python train.py --n_layer=11 --d_model=448 --n_head=7 --n_kv_head=7 --head_dim=64 --d_mlp=1792 --vocab_size=4519 --activation="gelu" --norm="layernorm" --norm_place="pre" --norm_eps=1e-06 --positions="rope" --rope_base=10000.0 --rope_fraction=0.25 --qk_norm=false --attn_scale=0.125 --bias="all" --tie_embeddings=true --parallel_block=true --init="trunc" --init_std_qkv=0.0257 --init_std_o=0.00547 --init_std_up=0.0257 --init_std_down=0.00274 --optimizer="muon_variant" --lr=0.00857 --lr_mult_qkv=0.7 --lr_mult_down=1.5 --beta1=0.95 --lr_head=0.00347 --grad_clip=1.0 --warmup_steps=200 --schedule="wsd" --decay_fraction=1.0 --decay_shape="linear" --final_lr_fraction=0.05 --batch_tokens=65536 --seq_len=1024 --doc_mask=false --train_tokens=295300000 --steps=4506 --dataset="wikipedia_en"
MLP neurons of a small language model. Each row is named by its layer, matrix (up: input weights; down: output weights) and neuron, and shows model dimensions 256-351. Each number is 500 + 50 x the weight over its row's rms, rounded and kept within 0 to 999. Numbers have three digits each.
After each neuron's rows, "fires after" lists the tokens most often just before its 100 highest values on Wikipedia text that the model never trained on.

L3.up1194:480576410388507558538513478475558435470415553489373520523461527483532473537536421458474562544457529499499488592534475346510512430456461516498508486575473480471348384564568438493474479555608580489547492420549535499441479463492510548526518468535510542434527512417443375602468432473458434610
L3.down1194:549558471516483529451484512487591453493464454569480584489547563495571443485412507483454615510436478549451501448523520490486505535483450557602514520457504532501564500558479330435511517437561471493566475588523504512460487488465593509508536515524538496576498506561489449500520437422471551508
fires after: "c", "st", "w", "qu", "comm", "m"

L3.up618:485485504554446547516484535485501493462499488497586595455517495507465455504519488442505413432478568468507480520563507511390545402419430541570538477547541533537549437486547533468517539590583477523547593495461526468638513531475453476523629459551506542528588424522530482487435400579436487556
L3.down618:487594488529500535427494461525565334570537513472532485627491448461460471481514526417490535567512570576568457505485483476492628451462557508583518545517530490425416435445464458482442526495392434488542499433508512530437516552504454530572534482536559592518598573403426475451534538513459574512
fires after: "P", "R", "S", "W", "C", "K"

L3.up552:479582498473473448452555521444511475529568540576523539530472454491431475604445612594531522492534466528579577621561531530423438594541513457517469430462512523499615436534511460512475587570551514527400545443503505519524504497485402500492504408598481455486527556517501508497500441433559452496
L3.down552:537474510455581513478581464489458526478491373433489497454543491470569513376467424455626517516424495517495411483506472599463559505528500465475381412511477516523591543486569520466425473530501407521509508599512546429512531469474439526490549524477524474518503509499535459489558480593493490544
fires after: "s", "in", "In", "S", "Sc"

L3.up1219:507379589502489518536482612430557573518484606570570407470511502401482514506630467572440528529515467501474524387497532503588541613609484443504482500536458512547470463526490461526466478501451475570542510519561465459565514498652474443504508461506558488475393507449576505560573407461505552454
L3.down1219:458451545487490513470585499530466476529582466470508484515464491450570574544471560515520506473487529564541534482470419509467499522404579498412411537509553479448430430505458477517565481464429501449474516549500525490438537568441507528420435477593512463527493395440442540516472605506507470521
fires after: "re", "s", "t", "w", "W", "inc"

L3.up249:490483402509463459485549485430602433532492523479576532498462526533410475466477543471488440539503448445501486480485511532561492478516426458540589490369459474459529441576554422530469511466543517473569541458465521550338516509505532532468478517423568501461539442446442471562436459520469511584
L3.down249:504459587507520499481528468441532518553534433560483500423591491425504511548524499575484466519490561485503470493545436501534542515451535565430533481391456472512477513504439575541387446581568392500473513518418474554383411513475537426550426508587501511503468399460479426498503477452460546468
fires after: "c", "C", "m", "St", "W"

L6.up1143:428471418333451505453451458551513541513552490497518469319551603479577512520551441435492492535509573520436460576460470489459495472442419553520610494522496563537498493537472544498456496660556431522477448524516390546585526432617493523583451479467498501495519412441518579454533563526563512457
L6.down1143:479469550451501498480541510521541521456509424519485411595461439504538463454460596543593586422488416431476443428552547481475419474504507520561475526557597492563386438489531486523439580512456600497445541524458565575565439514537476554490452498584441547600534497557526437515524513387571431492
fires after: ", ", ". ", "\n\n", "\n"

L3.up1680:476402459515476448500437529572459485463503449545480466534479554543489573527544489500562514506612464472465566572438528462546427560503424484471515544522410403486518446501442525414517530521489497509507414473462411391441571543404464585503600503506467518599390470529546508441427533449433422452
L3.down1680:575472587470598468478517511575486463537594495557614445564493470475557462439487451531552565491422463581531436457439562513524442530448485467463442538612471507560372464546425486504532397589530512487547459517563474401558544535549432452468466424456456547462517499507471509402496575534495452494
fires after: "m", "the ", "M", "b", "R", "of "

L3.up732:452553348534546499421557480470462558512530480479517533478546552566401526584422469534497546526456497469554511404540423440524444565471498543480532433608542490503477548462384469404591527531561513425491534459551560376536510535473551551472475494501491539571465569588492407544531452439498479494
L3.down732:582524525530559502477439552432526514581520511535545451501539516524527452393488387505498541501510601454458448496481522535608449453458526413499496550505546518477522623601476497461537591524532504559518494538551596416512476437478543509479450499441522480497472481522497510511493524557598614482
fires after: "M", "m", "end", "H", "num"

L6.up1128:531548528554519521436440464550542503546522584511513539486480489563444472443451481560396461445481520529492439517503515483516504576551517473534558463541505507549413424496407540512377461527469439497521504443443357553501577528528538524446546537514523483545431507456446460451489475505524438455
L6.down1128:534537408516397548480430585502552466594497555502420484481545442469531498446572458508509618645564542366538590442508448615482425516470505537463517545522430472482614480539485479494467515469542555518525463531468526497434524498512549468494555514578521458487491524478565386571476495557550472413
fires after: "C", "re", "c", "de", "f"

L3.up1125:564444456478597443482472514433576526546485426457496533511503501590540498525532441496504568568478493499594508468461552430606444498483393523449463503502481514593482474462514474469610469461479453480496448591528462566578574566516513514535491467495458501544481614471477514481550544472543478450
L3.down1125:535557493538449466463572456428490624556480475448558633434444439440494558488487544521552443513492498485547418491478547530523510467546588444474561503436469553529481550536463408509434495505468448510562538474533524480453429516548497544517465469516526538474616535438547493493499527439427576484
fires after: "G", "E", "g", "ir", "R"

L3.up538:450410488411465408499449535510548490503521470440519494472457517599505413550421454562468532429566501456476537555495537521406469467439551529566507520418514517536585534417530502491433497520546401546558453529553548486511519469534466467490498536497426460445538529486513498463523491454635493484
L3.down538:582460543532523614426437504477504553415523473457381538462439485516509565401495516368515530619497491509474491440473475554522486504578494412391486436480438536443580450528464490499399536460387494503535438473428506468489461568483558466524478521479530502534463520456549506536465522541397384518
fires after: "Or", "\n", "Th", "M", "T", "S"

L6.up747:463514437547497445453446478510561432461423516454423495533530488421488514461464514450408549590541495489532444363463538498558449490477506536525574638396391405513521512527483481546433501484476510373526500505548522517556535399482500544424510431400576546482459506502498490551571471461445556587
L6.down747:501539363523524451565500502522523489487471500503561501511427560529533449505456487527484482560491440428541434447533425527392476521458564521511524523511540493403424406494562496634470514511493513512520547491550470508496566459442524429583518463571455475486480516511614502530561544519510516431
fires after: "N", "D", "W", "B", "L", "R"

L3.up1706:571502566417482596466585514594501477506461504550462461560430499510451497462542413569387487447551501535469534496592508434425526479458458526594449518503486543524516509512447495525519490459486497462487552396525416470424539447560571519505579512560516496507468515538415534482492465623435611442
L3.down1706:517575416486507482502457543519428467446529495450603548466502552532622424594514431517565561464559570537596504532482514501516562465520496560506525490488495524453492460448531559597453466548475521421532540540382461540529529485457534394472502423422562534505522528465559541431498555614416471469
fires after: "A", "D", "H", "W", "J", "L"

L3.up516:583500480508511520525535526473497550471449467516446527487527538544464504494530556561412478572496547457627487538518561463447519543411455400415511498479381550539532459479511556442519431568471520417447496551491493440530537569434547540468525572514506517525486502585522482563468519422573452556
L3.down516:501381468574583537439522466479483432569554621468579506494454513487532527469608523540576509442460477474500461517470567435508512520562481466525518510538526495501509407520512538573554405512374517517507495442514520443568478550535472520540504456535551482467438529527612541422438462465392476632
fires after: "M", "ap", "m", ") ", "R", "B"

L3.up425:517520553424550521516574448458481461456488554550488451523560551578553497403474469543510500508505452394595521486528582527420521413423478566565527455536434518522624548489475498514517453497546543490525558448490543429455510391531505542462551502487473521398443524529539535482538536477548460565
L3.down425:521466524563554505482384402439487553453544416551448467468487540499502446469517494598492472482491525540477478545518446543517437447518502500564453507563505438493468501464428459527517505434578512504419499488459501512543541399526526580564399590494476535500565484510487441410440485504543504485
fires after: "H", "h", "-", "A"

L3.up326:516489463535516489472624484501508395391527540461515584504506473444510498481389525510512504423464569457495517564533512481514555574500526512548477487506565548563504499567462477438544462562451452434571538477388604399578473623487582460548481494583581436396402532398430420465579459495534546414
L3.down326:509538494462499566509474508466470569605513533505458545404520474535490500485479507613532519449469519540531596455560455521480493506393470500486492404522483504452478513495611470457448555524492476543537475473531441496524457518525443475488481490533471544520536600474550543449492497531406581583
fires after: "P", ", ", "V", "C", "S", "U"

L3.up1283:522478547585532487534502521430544583472482575485532437525533546498503441480408520524467442472459583475461440556583539503507447466462461551457408466526452453469443505492485479445587564480527444491608540452503526490389512555466427454465492505602449465556469468583460521444423492470471415475
L3.down1283:490503524442522453505568553395510473444467597478480518459410484429505515492489468544506559496500554453546434515467412368589542550495522518507546513588566496614531483491487431456489530518474492388449563460545494492536510550514555567453561546465426530432475429461518564461537534502497486470
fires after: "Al", "res", "ah", "G", "Cl", "g"

L3.up1567:459534493526387439588435447445515436482537482562472554470486481440464558539504473425536503473440472490532586394573502540503486445515510473477517552506531453496579522519464551528394455497480477508523415455575430463435524475450602452602478485494379497459469429532460593509470555559566511585
L3.down1567:526479558497633520485530507470485538486479415487462472463511468557525586488529460470376544530522418486593392567528567550433528547433446487527571457437565559442510414546463516459500505526532519459444492442501477526448500510550421470378439537513486505579562521494556412552452358481559514501
fires after: "Mar", "mar", "V", "re", "fr", "v"

L3.up843:447480537539381568423487471504540458508523435502486539481558527442474486494590545563450531507495506536564564520317539522480473495524439554510514455427520514416479483437446476461515478501489444580555416474494455490573561553531510518490540465513440465318488469605468490451559435502477490417
L3.down843:518503472458484617506499508505605583610535502404483627470420462491586574511458397432499495510482560533506559489511460566443514495492607535522487480566464516466454530447485483512406600501405506564412496570453556522559455546436572404495495530512501512593472522392484464472442515406488435480
fires after: "-", "p", "st", "k", "Sh", "T"

L6.up721:491519467509456545450499487536495471499477457497389516547464509516484478569483449476497589529526511491511589477477561439490592531468504477539538486605549551470438531537513539534489480529576490451483505493537468455522474465471455466602638482520509477490494458564515447437460494458520453484
L6.down721:489421542497475470501477533506519609558454393452535500552460524459463507544441535468505399550432446497537502549490509460520400461514525545467491514524559427462531460532523533484499535565482503540492539526510471438519542460570470554469538415508512518535576501567442456645580530490549426415
fires after: ". ", ", ", "or ", "ue ", "ur", "\n\n"

L3.up103:539532479469492565398471575544484467536486478547493560465514525543547572539442444456370547535405387597494442422548398541425486454452462543521557515557475497470433489495477423507516508389454528498499548448396444505510536491524400527459562489444520514555585604548569447396451491524509495548
L3.down103:525523570474474419645479512486497509496458498432568535480564508487442466448472456502563456467573521489513493481537470523552438506476475470479500441508535474527492526431563480496402470473581536461461445468497522512529551549540551529479529494585481488474563482420574470507497468527481596556
fires after: "Ch", "N", "M", "om", "Ph", "Ma"

L3.up1554:570489426501500455567498479494496478480433444553538565475484455529553557542408454579498453373539488469603522524571441521561435470503486476596488512605449577572498446525461558470548444535463467571479456461535484491474501456427478487523452373477528514514464521535484526414491498435440537406
L3.down1554:530462577530524539627412449474506491596505520400538389429475510481378507439576566564526447576456462559526512500593545509399479618562452485445534495496581546492419439511509524495569389555486516562462544400515560415462499471465565490529568521604542597523547492468414560508513531491473462429
fires after: "an", "N", "V", "am", "as", "K"

L3.up1262:487456478574532447544479537491444542554450484472525461561517500595478514545464605498459427435460511495593547547531517535546555464521509477473540564502439499499457510454554481506469491445511471512521484429476490451602543588467530499489587448471495494473464456483538501453525438523583442495
L3.down1262:541552521463462462448566521396540554483555519475539521458492471451545432448435483520509507514494332512456476520530494625535488518548504499429507634504472477489551441484550604483561478540440487378509502455586522544409499488485422365517489540502637463541542535463553457423437580429536457581
fires after: "L", "l", "h", "pl", "Th", "reg"

L3.up1049:592563528469506509542508409466487503457540421450507587443466524430523542528422409601517497546525435535485468571605481503573419547598446512582554471439523419511569407518494461486507537495555442516558518508383504508526497508413557480494463547549601498456477537462534474553512495473547486504
L3.down1049:479514512534464462473421520470486507515478519474522390479515512455531554528466461415591486504549592523508465483496565537472489402471590553445502439526433530515459501460523452514518496468445522467559425567469531528504506542553567556546502477526544537596470461511497430560468462428517507559
fires after: "p", "ap", "P", "S", "V", "l"

L3.up517:449502479473475424518494431460480463560378567556465490556526540444523454599452489499565503522527580455563498509461468489430478481532502412544524581439455366510513447453596483521552509485506482420399485496526446454542470477434446567508510514490474511416500464470486541405527500520530498455
L3.down517:492607460553473485488495547520575508421414559442629555553516528509473495544493436444466641540565520548473445426456527503494486475418469458597550430503472543635494493383502631541483523521515570513459462511582478601382503513580450510540507531522488489513576494489503549548528446474454523510
fires after: "G", "St", "Se", "g", "R", "s"

L3.up1109:479453434413473574529500511548457494504475415416522398578458472505533547514440528506456498486380464475490518372492536627430527507508562565500449533451450521594449515528396400470497508570546538538509489519482449449495586467566552470513479484508441552435471501487595490480551464530540530523
L3.down1109:533438510562490503591477551508545597539448550446471519479335475501532481513424506525524540605568530371520513467492436502525479494497580472527542440454497586506567484548482433493485462570481548528376513476450495443548475518513506502408445510483560477425448426596566443504494479562446565463
fires after: "|", "T", "O", "t", "Bro"

L3.up664:495531487454472483516529477418470435559539514540495409510444607494405561506477558494449435537580408454561444517431520443662503485497540526497497445400498499493527516523572457596482487500388481455466542491544504538530502509454529543495450453442491515532469539572492454467490556486448477501
L3.down664:444499594527574486475510573536573521459576513506500521559459461502527450474500475457567547521492477503409477477495513559544478479436539461497528488438549475470428352399475548514529370458527438454550520464570516547459527563464395503433518547520508529543410480455497549542460504455573553422
fires after: "L", "B", "T", "Bul", "C", "Col"

L3.up79:470488454530567534502447508566480468549501449413535528423445446490535626541445533411441497480506546461471516492536501419481550458515396529493554480524475441443463453515502515563475542450538547541567527541448517457516513442595498469519420540450497448488450545488591479553546508512520557455
L3.down79:569494477413474414488497513438514509477485627518540542532462500401548480526481449434586625510429511591428511436606464506475549486471556539488501530559526469552488513456462523503589529484404435477592511411598592477478444603529524501512604458415458446553474530443419610506442486452619509510
fires after: "W", "CA", "H", "R"

L3.up69:490475514473469550523517462380485505490424461478453442525430526513598579449559492446555412480454463489495447535557506534502454495438496468515514515547651471547554444499494495602508435496519557465487514477445486485506510440461577481407512493398500539505469400518538358429511546555569422439
L3.down69:475551457507494490475500456522537448560366513535501509465504410560532538464540427579487435487506524391480494516463504430471591520528586380493441529487502538461580516502615568474563614541514526616493567496449491424539508469618534510488538400468471450502554421520452582506552501429527541499
fires after: "E", "0", "A", "Con", "App", "Bu"

L3.up548:499485562506497469557566451444508511458538519494464465534502516506432475518524553480535569457520499504449592487572501503484430492554507514470535456522513506413540487519421583565465445490549504487431521496437521456554492548465442546439559453525560549359466516504368523416394444483479536453
L3.down548:540406492493513499559443489348553555406466490523557422525427456503474468592500516448441546539404568385576572549585634438445514493444487506533462528512447592365525516442454527479509545444561454504532600500475476530456513520420541454575554506444481492441446487415558534388499423425611462556
fires after: ".", "M", "K", "P", "om", "L"

L3.up308:484502478472434468520370518437464533434549379478494546463476510579557509621505385496376373541559524518562513477519457474572506517516583414504498479512500446525569508462574508521534529494532464465543509494546548507510478441509530465534514507526465467525475552544481545514474320576500479498
L3.down308:535503518499552482409513557484570508443477503468501529550475489496557479499466527531494431469503441609434470464456552380505494469504532430474492481514594574538512473541484567555471560399568593475436413509485410510476565531537515489452509488546514575546534467424366579533473463429469448496
fires after: "S", "s", "br", "- ", "r"

L3.up232:486503491475471553555434504435446489424417498468489414457562435436481470455487479573550449422487479455477561503545501509518402457515480479489555467456447495571590508444541459466566423486420539506453509524516436477531496481426506453472507465533509485482542493570528536543506558513480510534
L3.down232:455508521469653574553462536418541416459447561496594527493601536488509576439500575563490514515485461573477442469480602562514481480497466486382562521557501499580528487415428550425433495527391534423452463520530513525475486459524528484493492397516512489515475506433554463526479485562505566480
fires after: "n", "D", "N", "V", "Mar", "bo"

L3.up1740:559491388478476496505518409494485372440554518531458545440519459534460509472424479566475469519560523504396554565559493474486571512570446517570533483467526518543515460505521437493557549519533532571508472457565512642563546523492481476392513446464518516562466502523533503503488458499471492605
L3.down1740:430496437471613485508576565517419574533459555451538488541558489561607536471500471489451494436581419536552588503507570568397489517425539481564465517510535503487453522503452463394499535543468506554444526462531499450548599517549533472515498496511595563422482553491577465518559550450495530500
fires after: "Z", "A", "Y", "I", "J", "y"

L3.up595:471483591517447592565476508508457439470581583497455500468490454429509614473441420570479576460547462385387487458443500523435441412481499512448455495416486511485526556491483498470545478450405569614486429530503542506517469455519443443512524484429447525424463548465580495559490537525521392621
L3.down595:482536509518445472615543496531513488584464465453501563479504487484541428456488519499497493448559399550584598464563465516459359502467457554546472474499553465491526545515566504420512461478536458553459556531457519509489455497405454457521542542562469466538540556372585472488458492555522598483
fires after: "G", "g", "h", "Z", "J", "ig"

L3.up973:498490515549461534495584472492628426416476448497548477459465479511472520506534516540489516438466430465449422428469504499538471526484512583519499514434472562501445540339515540398485564475568510518658517407406511447469493457547515526443498553571566551488576582506511466479514536540468484537
L3.down973:471478526523514556598476500586531477509552508484521449567494503496490511483538433469479453419575539486520562482532449459475591422522471599589464512480501452423622523453503521493379542490595428425344485590479439507495377542614551484501504469501447490463505468523479485577467572527459486450
fires after: "W", "H", "B", "D", "wh"

L3.up613:582504527524483537440555360409499495507469533442366493510575448542536496539514528531497513417516570493500537526499493543540450471496521418486644433484417532467604450498483416523583513558502488429443557506423429513540529524491491494398540471527485501473531542532526568492455455549527556392
L3.down613:529418507506453530529538513517493502503436528556542459486546454431467507574522559504539548516511471500505438433544499521483541519487495546467562472554413440548615533439527483549485565520511451461471471506525415337523548533480565497439632507546613459501526542442487522448484473526467497515
fires after: "S", "St", "s", "Rep", "sup", "ers"

L3.up694:413492470420514586489497431534528518430452575482491512542436444559477405459446492471472490506433560431531569500490449536473477596528505612411520464511551529514540561470504529475546521608486491539569530501452391488490430447519484450442525562495462538470512582534509378420445444487496569512
L3.down694:508579545605462353470464589542502480541554560469532382510528494503569598497606499518559495497506529424492556485502480577451590408473598438548453502525520454523526492583480486538556495559558471498565473475501592502533499584457484493597502404528587473511416544563473560519485505406573452496
fires after: "A", "N", "P", "W", "B"

L3.up1162:497548477536446540496588414457538491512488433505490478476501481442464466489577479542466430543475417536496538524531445533552456561508434450625468482506555534478537468471634529451512513498463438441445514439436507503579497445568473528446492440551490546464452454457548545402463538527491467474
L3.down1162:481495519502539447559600399457410509513546444511605593514525444393461479609492494523488540493541449524459444454473446512479500530457532505464508521493557486485567473562509451579513554544388553484500475440524513471486535546460552522503578629507415477463450545553686445557513487474480532512
fires after: "S", "T", "W", "t", "s", "Par"

L3.up1496:527543484479579508521511534548646561515479596564544492404475546469452473509438420540458493508511475479460520467483497516483476444531568632478420492516562528536423556546465376466490480465541497458533548510525485495596499533377519505503511494532480514381512559533542562481491539466534488531
L3.down1496:529522365507491521497538484515486434464565491554558556515532591489438502445473535566457401427522440640575590559518509561518453503486504420608452564493538503517467465441504459437430510498468450578499478444503504553490521461574497510455520467416527611601508490502593460503613578441485482488
fires after: "M", "m", "G", "om", "ad", "A"

L3.up1276:581637460449471514517522475496557443477554466504457561616526500579616520510484466563485456396484446519464523479498439463527547595501503503452505528489508544591537450574478499474487461502466557508526483536447506487583537489488537385472481458509497555504430430504556479555539528529426570518
L3.down1276:553533533586463518360454508579465534523552544436485559509501445432518577470410496500603502562578508459547573464534529475449518459504555572501494542524445518477566440510555537543505505498420552484447514600520474461503388567467559546397473486485505496534463449516606506442476501535455507473
fires after: "t", "C", "T", "ot", "emb", "c"

L3.up495:467487389531530482469380513489426476574565564504544481501477526528463534394520432536441455533503488417584404519487420455474426522428487538496479464447508536477476575480476475453491519505539552512498543516485449472457481539403535554336475486473490497543506457427537555435476500429563466474
L3.down495:485525635555499558510460562526488453473419498492524506495534405526488578545447562480498505502408492474493562512493529487475444587530547546519486522476506501532464508540407531506608536544578521465566430459510446478531547510520530476483499580512543566467465440479496498567522457413511535613
fires after: "M", "e", "m", "In", "Te", "E"

L3.up532:415479450621477498564511523507437539519534345447425420417540439462482487489567551430550539416512509525442590453519536548428493505407520406446469571570480510597391547439547472484453366452529492491489463589451461520472549409481507429462510508519454473420480519509530446533446461499459463469
L3.down532:459476569502599496456444476449463518505511544452459574604509459449453525468440538523495532588460457518533493610605466546478559478541478461523484463362582545482525466543477553499580526511538522470541517444471530511566464495410475472570488502536537452572534525511499522566532478449526505482
fires after: "N", "n", "w", "W", "gen"

L3.up1331:583502598492473498638474543518569473433450581542388512524484537486447530519423483430505486474401487478495561499454462538511489482513478517574504539463397502512432467485465414503500461451581509616532506545477583525475539522417531531439535514556437454502513497494504548504511558488570512552
L3.down1331:442531525519541519429502449522482514511514561495503492544390545508549512378432516482559560478470440568459438495542501612588546475513506507530554503517507415490498539470563430522444445566520516414492562541489489530447443440525507475574483449570488522475509628510514520439554456502509515396
fires after: "M", "S", "K", "G", ".", "al"

L3.up787:438502566351454527480560488527386446529409457545445555520464487464444497495669498485496430426530584485481610471528424458510455426545576449507494500478492533482453504549418412528460554531454526526579581493488536539447456478545435569544412548511482405514426449519521405445527424493501492552
L3.down787:539531531504429457553547537534510438532573473458514435507473553526491471452455445587471454503529423531560434489495521412552369428485612426541434406483512542467505455397411465515452488571450528498433477473518436509540514433568545490480599554487574407428430486470431523504512498560560565459
fires after: "H", "h", "ot", "m", "op", "ath"

L6.up275:527532542517457531532490474531496510562428422492517477554450557580424562572517395534488465497476478490612486532535580461492525509429520550439540498488565576504546452529544448486560515568565505566518508519490472539505524492482531498447529444485485448521340543525496469514534494443573518554
L6.down275:503596439432521437537451534485497534635506503542547491534506481517456424439476430460502511539551486556459528580493523445454536622471548502378611466499512624482469519480442477445401563501477491454508587587501446519462447521501495562611458534564509486575515490449483438472406458549472432487
fires after: "| ", "(", "C", "S", "\n", "- "

L3.up1717:429502495509544398487466437450513470545521491530392388458486641389570428515520506542523429543488480478561571591486494507513497445432542511464429487486458493526514536442424406523499493582500541544493556442529534547538566466514461529449458458396533469467531516562521520512560430487537447503
L3.down1717:478512540447467542450569455520422525465531462520536565476388481477516446532504491460523530606517500468505539384524501534398477653500478447539408459570509521455477525512374535460494512577487474467565467505502423445514591507531526668553554517531551451474530421481533517466464576588453476469
fires after: "D", "d", "g", "i", "G"

L6.up1681:466459497571493520509572455548614536449538509461505486511546517559502491579536479468581538579575468468612508479498579466543460482528489484527465456485569550384546538537445360484547505417490543487491409535441397518569518516522501505488535478468429528444595571506552576492528567525465436585
L6.down1681:538442517474462486483510541435556451564459412484541488503611557457510441541484412489536437460560418470537470570433504507535577594486476458593572497515420479576496514467465508525473499477540453512495429559559526509446509567569502407485478414518579545432532552551432503514447446473494448508
fires after: "G", "h", "g", "H", "k", "-"

L3.up1073:590502643502542494411536554454466484521457400487524484421643505508549444420455494440539543457468473567570453546461505560508465465463534473574539505561524488572452567421486407494661502455496404531466434508541572476555428520552441468545465526436522410473377452427467501465511507518475528519
L3.down1073:375471496494535467527479500495535499447558476471414494494420535430478465528506473469493465513574552509584501498412505495361568443482464450574467495499553533424410424445528573522413431492515527557484516513474490538430477465580583529519458499494467549604601544552395416530538549539495412510
fires after: "-", "E", "Rep", "u", "Dep", "h"

L3.up1559:473504578496524460404399560538509469422535393522516392563458446458511482465497482553522470425547402512530547481527471560407569557571491530556505547515434514422598497410469555471480507481452480422626382472503492386492479483425595405410541462491586509470467567513455484507548550499442617539
L3.down1559:514515460539514480502502607584429523583400491407484506492516520504621504519525506545553601635456490409439482489465529435425546446571530445390495430541499525492474512563493495574530529575482532507515485454490574554527639554524500452497601563423510441477562562515574525477448590418481467409
fires after: "C", "B", "P", "R", "N", "b"

L3.up566:480476553484467475521633516448545557456486483520519508450520462584514518522525471521591439508470509424389512532552498560416503458488500498549557411465465459526516524469530489553544552492503444580468418454490502481492495545545552477400511461531480510462576508461422510479445509589369605480
L3.down566:507547518535464457530560491505468421517466490479580436490449527532445423529496427538564413450519539552493570501543542405473459502494567527477518546564551516579466573403581446446536452526525577465519553560482494585473546557546424492454506569532569588505594526438505497563565573563547564512
fires after: ".", "M", "c", "R", "P"

L3.up1404:536549481476534494422535447458466505466447523438409460513490469530464523474425607467471354530526506525452636510492461435530555542493547563565469481492476537459555492464509484493487511560488509469473603493399530490508486479531528550492512462459519613551505488507474458465500531483457585448
L3.down1404:438493495481462534542482448518492523427610489511544482471526504464462434532511551556457521488549467525527490507600528531457459441462498455589526513549472430439491519454545471488659457522550456555462456429438462549468536467550474506510491552496494528466465518500481607534407458597585501580
fires after: "R", "r", "L", "attemp", "b", "add"

L3.up1700:440539470431462540550534336520477432441487455519391492499551407479534439479546445528447462521458507547513526462484538451511476533452497554463525447537471436569474447431428462568519475423521441567623500469479472586420529545503433414489451476504443564490430481480462484484486505476563419550
L3.down1700:518442363454562433562427584606463582585600537547494593495451572471498590506538524584474611513492372473501495422512493552512483463455523529493468480515484510486514433404559467507432390553513568582585500454484563532509557506482533572571509464493601529443482568478507559356514441475485367519
fires after: "H", "h", "d", "(", "un"

L3.up311:487496473478564488495513575500470502580488490541520540469554493620445533524518481508566567566436422532447567556503536475600344512468485533486608453518407487487423464549396403454420458399580556449539564457526457382545546482467383499450449498448497547560544464546518528499451536469490461563
L3.down311:463448539485518489495504481463489536443568431549496549487503506514544506479450384547495496562544508517463508563454469564470564583519482471499534438558511583511429513451481429399529527462547493541520521523467560479569614542510507481484552501509507588482441478504432422435447441461536534451
fires after: ".", "m", "M", "ob", "w", "K"

L3.up1382:569525552502531525568451525450482467527538446488469488527536606478539513553500444535427468495621426491522544469522570491452533494579436443544459562535618542480490499440530453554451491548458525541560517513443484432469530558415517519540508523442609551473457506587483466423501507516527518463
L3.down1382:551557498526548481436527434536588529425492621466449499580534449476548491484533516478486487567534589535509431499472525514542542511521593428474452519478510416503513478498466441457613521463463468423516567483484483509505562458539570454487539498553529380514461581495555538560516558515563501478
fires after: "A", "B", "L", "V", "l"

L3.up135:428434463507453521436485496484534522528556542547572506539536524490577609441429494492513537506569434417463412475483516454454541500518543487476588426480442486529531570577502462446507496551474456506437481473458468521483531461511501477506469529427516526537419527498529498497504524523469551578
L3.down135:477458528502599527563508515564420493544487486502578432457559501384506529461523419512480475524520529401365554619471514528498434556484567585409523530521544547471509435529493491523557447513486508521541515417593509478446601541524467441514530547582556473529485455540444458505508497498430530453
fires after: "S", "s", "o", "W", "to", "os"

L3.up654:517562517475425458473545435419621468505468584434510507527468482537462558452481545540584397534481445491509550458460480515391522512383518539564536483491491531499508457543586480401427552619402425534541463499491498515501532359553516564475464487478520470472482514502493447552484506505440563456
L3.down654:490530534436476598533556546499553588508515506510432483558500517503554497527552608462481476389459471617434603516487517570483522507448446486475506459467468432482485501508554567485500515549573469520486456486528597527415456509443575542461525492574488642566511545423532574440484509518497521442
fires after: "R", "D", "S", "r", "G", "| "

L3.up1216:467449453411516437468501505571515432440519444480444508510473528481486537425480393422394550496493444502458477595486494507494530539487534515446478572457462456497570543484412464570514531468561529439501465548480437544461446503384535564503426463430477344431581494537417445418561445573514493513
L3.down1216:607528447533435579451576433551572419447501501462492503460461521529482466389532634466592461523494544494416465485515504408544397552490459497589423542408386539406535519548495570535511535465456537516429397536448535519524487557459571499465495488520424496497498458517474487573453521466443466453
fires after: "G", "g", "E", "Or", "S", "the "